python train.py --n_layer=10 --d_model=192 --n_head=3 --n_kv_head=1 --head_dim=64 --d_mlp=256 --vocab_size=2048 --activation="swiglu" --norm="rmsnorm" --norm_place="pre" --norm_eps=1e-05 --positions="rope" --rope_base=15000.0 --rope_fraction=1.0 --qk_norm=false --attn_scale=0.125 --bias="none" --tie_embeddings=false --parallel_block=false --extras=["capped logits"] --init="orth" --init_std_qkv=0.0258 --init_std_o=0.00578 --init_std_up=0.0258 --init_std_down=0.005 --optimizer="muon" --lr=0.00573 --beta1=0.95 --weight_decay=0.038 --lr_head=0.0046 --grad_clip=0.5 --warmup_steps=200 --schedule="wsd" --decay_fraction=0.603 --decay_shape="linear" --final_lr_fraction=0.05 --batch_tokens=8192 --seq_len=512 --doc_mask=true --train_tokens=89370000 --steps=10910 --dataset="wikipedia_en"
MLP neurons of a small language model. Each row is named by its layer, matrix (gate and up: input weights; down: output weights) and neuron, and shows model dimensions 0-191. Each number is 500 + 40 x the weight over its row's rms, rounded and kept within 0 to 999. Numbers have three digits each. A neuron's up and down rows have the sign that makes its largest values positive.
After each neuron's rows, "fires on" lists the tokens most often at its 100 highest values on Wikipedia text that the model never trained on. A number after a token or word is its count.

L7.gate39:501456471450513524489494527514447449532418425513471497526531477467536481467491529493527573517500476490487475487410529476495439497520529437480502546442511479481515440536562439483449515560489463471493453424454548515527490535487527511416403536500499436460535457487502446503524528436484410441453525567472548427561498571536436507461460543483423468510478416540485506506598502443572500510522504503488484487488508480548519477506490537452511488513497460464508541575508470496583479480482529484462467503500442504523441572486524513449597529572537494441524496511467484584507523551563488535
L7.up39:532556555511502526491499501520563561435499542509426476513462495556523482516520557536461541504457506479523499470568470511557578525528454458481551453496537550514513461465586532497553500428508490511469518540432523474591532485474494514497563480563531483449547533468462486493465489460452497541439577507542505563483540500517571537467508518522489461522492425530457449498447542446562513522432537437553574525469529548551525494500534480548413488519449484532539573443560519551447430455484498548519426553496468502515453457533478511489533497543579511490544495590565539461518493474518518466
L7.down39:492448475470475470520490569518459529552539524516496531523530519438488456520472569533471603473537516480422546514508491441568524462566374518465491492563529525471565523534523547477531516476482485444564469489500486527442493511475491580531507474490594522509527532514485501462486529478575417479494525540459536562541454412476475459492527529555523473495508480410480548521549494521566524457456575489569505567512468558539524525396498438499445558504501563467515491517511444515559500505496552495497527516493489484561525462433510552469525466530527474563520529507465519513499495463558423456
fires on: "ur" 25, " inter" 22, "ter" 13, "c" 10, " re" 9, "ti" 8

L7.gate53:544485545511443557514511572520452567556539417558551518473561532481444544570509470555489441528509574486480528497486458458534467434513491469479526521383543453494537494525505539405482485487502472487495514479561409545465487477453512582496530496532453546440520574501462469540489483481487499510454454506433518562528558500483444491486480506522523535457509492506450500499474528493508427543498561562496505529516503562536440482446456590598503429513515562533508490444539425551461506500531462493505502527491467450524518497463532470437538564514506504539500475492497473492600479469454489436
L7.up53:509416578518493433461507446474492459505518541520562529551504559481451463513478487547498495524466502535486486485503540506528506424462433526531555468457501564524487484538540513502486497491446491513474500610518477481456574440471508525484423538512508528479495535446456495525572504535444572543509564497535464502507478507565503507499449474475500438456498471503468517460555473482520519472573488484465539484490546460510487391543502464466474496461452507448570540574477583566400446466488496561526441512510532465422570495572501507576499467525452521432517495515558542459516608505504511483
L7.down53:483488515507544519527500446571507484461445513487511481492479570504544561488489567491463468553515475487475521470543534496441548478487495476472500470505455478523461506469569436505590529549457497488525497486515478457534533499487462525466505471506600476522472440473474554569527474518522461369618496412521523486428457489470525513493518492453530433442518524542461508467527522532536455499447396497528557476494440453488467512468525459428472464504545503435552562543512582493511538510450499429483443506547545512492599496436509520491502522559551531509475520512504435423524492509559445539
fires on: " 18" 19, "ter" 13, " the" 8, " inter" 7, "f" 7, " 19" 6

L7.gate59:511515544523454453529582499463584464519467522512439481491567593486459467505466480439541512511542449561555463502512427495544507478515462442511538513464591559517544517511505516506509449480483488471559462454443432506475487473466533499535502492493526531420581494483458547501493500476549490546569481451517444508542564570430423511502484436521513521495495451520535485519478525504621522502470462497490533468544461493555415499511513520421448437501515463503533413551484584557460501550496513530489487483492512513528540492539420434503443477534459512453510549534542440521464511510428507523
L7.up59:540542519477472498452546555493505482456526569423449571465538470468506486503474485479509484591421463431528444453480482462535465510499543503500573465498590519503504461545468414514514486463502574521525469563494485463472462469449514506582508484499535455467482489486554508522532617465426471548390496455520511519501482524508516529552447504514496473517467480530503476440488534429529522498502473502481488532524434442429442520457465466464511450496476516418553480462413457562489546509488445543456444433471509430557498455471495506511475537529512514534548538459518555523436476540550453478
L7.down59:507483605484519498534468485519526476487510526511459508529434489417481526512510573510514450566500458501517527477510461545516473424506469528541530490524429505479527476516557454469542589462559467557494491560523485585475489475561448479570495468515524449503554463434531536519531577525524486553512520509540451467476551499490469427485472471491554590476427500573458498586549556521529416501550527435462517514506494485511473583461532506484509479495520524487521495524444452477554513445468533447512477537538482622511436518533502521453541586473492561518515535499480459570464531539512525558
fires on: "al" 27, "man" 15, "w" 8, "wa" 6, " for" 6

L7.gate150:434517518536452545480453475524431473581529519444538475440511430507532513458432515465519541484527520489584518465506468443449458554487552458409488472492476550468528479512506494476520442455545480476549508518462478495477446520467456550494498498525518554523481480498456438544502552500511570511506557513546571445512458452407574503421512493465553516481541543442502513533536487480477437556465455491432513466518433509552522516521407423539488530461502526549504417557566467501549514500520496528553499433464500481552449557472477543456566487527513514515589517567504543489474467487478445490
L7.up150:507543483542436534455524498537503435492512488514479534477511463468553497456517481461522480465439512463487464454545540459527500462495536431405445556481486502456515483502459485449521427456483497460466426563480540464485596458517460579465456470501431506455428611515530518502494561498488434450488508510463590504440497507505465516513483539553498532560559468503499494552497501498445471559486489515415545609465484555507505469541465390528522488473500575469472560494519441502472518543547496531549495563471447495490497533452446476546534508503529424540499547513473553534468478504512475430
L7.down150:490510446493458478522578464468543547500479439463569426477524505437466486524515507446566492447446412558508520527528511476560507535500451516511576476429525493507483538454492550460514546514439486524588510529412530431546446503467513521560521461502539499480520535480516499531463537395508516471496513556440515529505480494551546473446536530444445505492505484494406454538522435554481538530475483466440559509522492594418452557522527514510450516497427450554453452434506454455485509549468505539452522459452498514487392468494512493483490508513569485531458490496465490492541553448493500492
fires on: "," 81, " \"" 16

L6.gate237:470552493517455587632496471453467525442476512558471577500558482525485496496480518549492534501544540490462487493413480445507534519523450465478484462515565472451526618478509514471463532514578445521508436434486531495516454468528522491513505621480488519531534553477459519558526511506516518509542475492537504531600509505441494530518479475479523475526544446426493521437471502525549546394509510521544452500574476490572428510525540489503515508450518541469571475491507545513464471504552453445443513520508504418544586554488502532532456512440520462494483450483526501453494497511545500458
L6.up237:463484501448514450459444518493427476397466478516490454500630490575531480494555569548524509567487542526493527496523497498532469475474441451488466520472518451536464573491421549457515567464474439510476421507470491440467495505505511541520515520509472416492480515505501495531510496441542518535435525505464541552578527564469425486555423463535455479538495569421485495542565499528477489495497557530520510498535457456557455531504435480440494537532495513455510520489553481491535426536451547456544462580517523570505516553531503560524512523480413488499546465511502531526522559488478454451
L6.down237:561477434484537450533517498514549525538494533465540467593448501579539468561505457465472534490467536507484423584483495485484459458559480509451454544500540532479571466455501483542527436513516523478597486484594523586458485507523471501468555577430504471483469502521528519422494430470560537481540481519507505525409539504534508597548484516480501554523466482459455500508535505485523525438533573547518483470581474535564440533520495480451576460427521500460537478525542536521525487501547508507505519539478464540456522405459495453446473465459486499528508536528506552467571535528524528509
fires on: "s" 24, "al" 12, "hi" 7, "te" 7, "ir" 6

L6.gate238:419505575504418519535542526508455490496501521526488397519491516474467524501556524437510580474595444543488509494511487460501474543435487465482574575474511527438480546490535490520502444495468498433486493487516486486443499483497485522536460469517515432491466503521465530491507464402507460485548544481424488537443517486452500506560574544538534475453518540509526439602432530553501500481506568537571558501511604534479474479542444482484465459515528494491521497489567466558516488513500593488504555526458497506436439498540508494485518497517557484563445414438528527536418499479516508551
L6.up238:560487532528387547504534482495482473554520514504459473511519484459479548431484482462486495492474466579496447472469540477515501523422549448484523473530452508468388512559426495558522505580502478535416527495522420496571512511452420535520484506445537488521510549511520548495557485501421455511532523511498514471485461453489531556455513475476437486592495540479485483555509512443484536522534481438470537463553476579476489489437515571559434511486459479467543486438521572493484519475525524499508502376509514506462536563479498471449489527474524533516575432477462470451448523470516472564
L6.down238:504483495501494504518517552470494516519513572606459471505529448456540487495491436461554516493533544537510441500530552516488452435512488571429496571424500498522493552548485481510544559551522435483431430492538508527512439474484520542474455478519485563498472562491531449487471478480502479551466525500527473521465506518545515485418530468495513531498484484516523462492550477451515426510577526505538522531489429516501471532472508518476476513494523420517469558478496468486524468573500467527541419564536597504604464532483449612528558544524390485486560468556471488563487530490463470584
fires on: " P" 11, " comp" 11, " A" 9, " App" 9, "t" 6, "|" 5

L6.gate51:414454468548530514450537450437427473531522473503462456523596459471496504539503498478416442532482511478498497477537577517509535497545548389476482558526535391551531503479541434474556467522515397502486482553533511452521496459492561508521510432499570461485563518464483497518498563510543473548549507480462489482512454450480432474533492490504459561534480492510456428432534432528450455484609512469527479472538517497472448512559492498415467499489521486508456479514520479459445518503448557520509574502493525514481550495532487411490582467465519492542467501557503497524509528451502499548
L6.up51:478483541599428491540562490536523535479510553444535469512548480497530499453511540475430502535469455495483517511463532539494515475533537494495389446545499465524519454458533543493455410489448520509405476538471527428506512494541509477546521438530416458516436516502475488550450590502473455504514448550447541545541403554556451510491436505502495546506513497507542506497513512534502515499476408502546483555559486474469549523499435507483526533511500580431429531516542498488494541524512466468478463447481460508455453500480463489521538463553484491567462508504510483553467548484494644537
L6.down51:452489480475570466494510513520471534432519519463504449546485487494534420476497561540530552484475427532482560520531477482400505530496482554532477495510456551458552450563526563424533411481522534534511470566472571439446519546522483543529504459464564540511473490526445538518545443467544522520502515500517590523489532471514565504515482585518517471548545542454370528489529424505462489444484390447474523515484519532461499509564462487539514479450451534512543519526525493544485524536518509510483544497482477539543506458484515544476606493565510487488450536516574454516518549475489555526
fires on: " and" 66, ");" 12, ";" 8, "," 7, ")," 4

L7.gate35:519498507489465512475475462457504488489553551420528468434464484501530542553517507509441465502481450502482524495587542422502459495448469492487512422481570526417527472527517408535510472470480451479464528435487488462546502467547514427479441523494463519528496487479502447517477492532457447460502515458483501470447551512487521531478477484455498478574451506497531446537492532520450479547482541432484530555436472453510433463507580526498484547450454489624446498406481536519528491494506500534587406531492477429534461560487541432430518497507452452517539517511504405541445540485448530540
L7.up35:478557466485473443514564447504503526493496505477500560434424496530463518469497505507465466528548474496559539506543458601473433492559414576519452463499536534500504460539554520512469478518508500414485474421516521557490476443448491513387482509545442450499436508495468519463457500516514523504553524549444457446473431437443462497453548534538544493495433518467502518511474513556489419523490521477555527570479500553491510507496556498470514526499561515573541569462491513505478544534466494456511465494449422553460485514418493559540485512465540476590506460498434449448473479505506451437
L7.down35:486514476444477415596507511456521465526523549486536507451406504535470571543484492458509491545502467408533583547536461398476504505460526529494539564539480496480517373471512435443534553488519483482457468396507487531505452514474528482481528526444530497542474556523495512499476501496478534532534434461523462581438508475480460453502522526504482504509468531506514553484466460513482546557439562482520455461519471506431485533476558526500474553549468538490518484451529527475407468483511516482520593441535504465597499543454509478418417480476474490486525520492568474488512500537446488507
fires on: " ex" 28, "ur" 18, "em" 16, "ff" 8, "s" 8, " |" 6

L2.gate239:486549508532472393522498535488511521474471469589462494520515485542458516529483467507570496463489506440536464631583548440477481514509509525519498561519437506476552523510460517499491530403467438556473520487517514471575494565434505491495420461483496538447510499451434441447489525489450551404488464473517471542505486526528530450560470557464489492517511549567509509516512477515453514479474525457563516528491509577491524508504531464533512577511555420522494463482486522477485492449485496496477534449522516509454424431573484549527519515478501495453428487528504494610453438520533412490
L2.up239:505497430514470453479484540437473479505506438449487440466547558570575535486505515543479478500553519459563529570460528466493563554484507506520433454505505466470474484487505518511453529517507524483545560510472546556510538466444450483561524425511471500448526524552487580462504498455536504564557469504483535568524540546511564465486533560511528555504521448462448519435531501523541429583520496522489560492544571495445462463432546485549528547551527568505564464444502464566540495514560493514510593482442441553477450496528460518466494519499486468563400432520526500544550508513522515482
L2.down239:485585472480507454510447580490562487525492489513440525501475529403452530562494473539503511539479479470521564595509526469508470540495471495481500529538460543548473515486467520441475569437478496539478553531506551509479489521488514450413577490458531571480490433444524466501530505448444554509556471439478527488519573459495514425454515596464472418507422529537523542455528506487465533434478459529524501487501541580543503507549458484524467528491541474500479485490502517473417498512465455505453512424458566517439493482501500521439533453437558539449449522533518466530437481554511418472
fires on: " can" 40, " would" 33, " will" 14, " could" 13

L7.gate20:510552520480527559533546494574501453424425526521487462520525452463437448516506514512517499442453454460544523516479505508526541523534459492529497473548595470445457510501445513525502472492598507456508490511484483520438508493489584526547505559514469450450544444455471429505480457545502576473494508528450587539483544489561512497529444479472473528455495457571443508507487480529515440497469458510497558439509459464434527508529500610527556461473510428525493469423535576557538522421522486516538502559440488421481465459478499520475499573546501509456458460514483421447540498529486474549
L7.up20:461549486524535373485531491428487461514490527556487438551443551464506529495498505507527504503520534500480518511509424480458463431524430444570440537456509549523449480499531468417551496502454488482506483479518528546414470499462496498488439489539519547524495411458499463460532528472535577547472447526484487510558475540461475432426556538553478524429517513545485412510490565491521490488595553474527490569516520474516535502516484484503496509470518540514461434524463496493465477545498501461499463500485397489504472498510481425467539436480421507473468585546445483527401534499562523508
L7.down20:481464400566515509435535524486423588553560469502503551507461530519516418507422513415532448491540598478429510564541505505480489455531491498493504437426434435485503423469524491485496498514501588502503560523528532485533495525550598485474500477554520485535495443499589489557504518490505460538504347486462491513547459482524436509434495523522494552440521408475502458548482518490497537560520487530516502563473505497494470479489525507457534488511473512499467508561467472543467455520495497484508461497483495580596507495448507526477515465491448514502462509539539524459518501455524443515
fires on: "er" 40, "ur" 10, "s" 9, "ar" 5, "wa" 4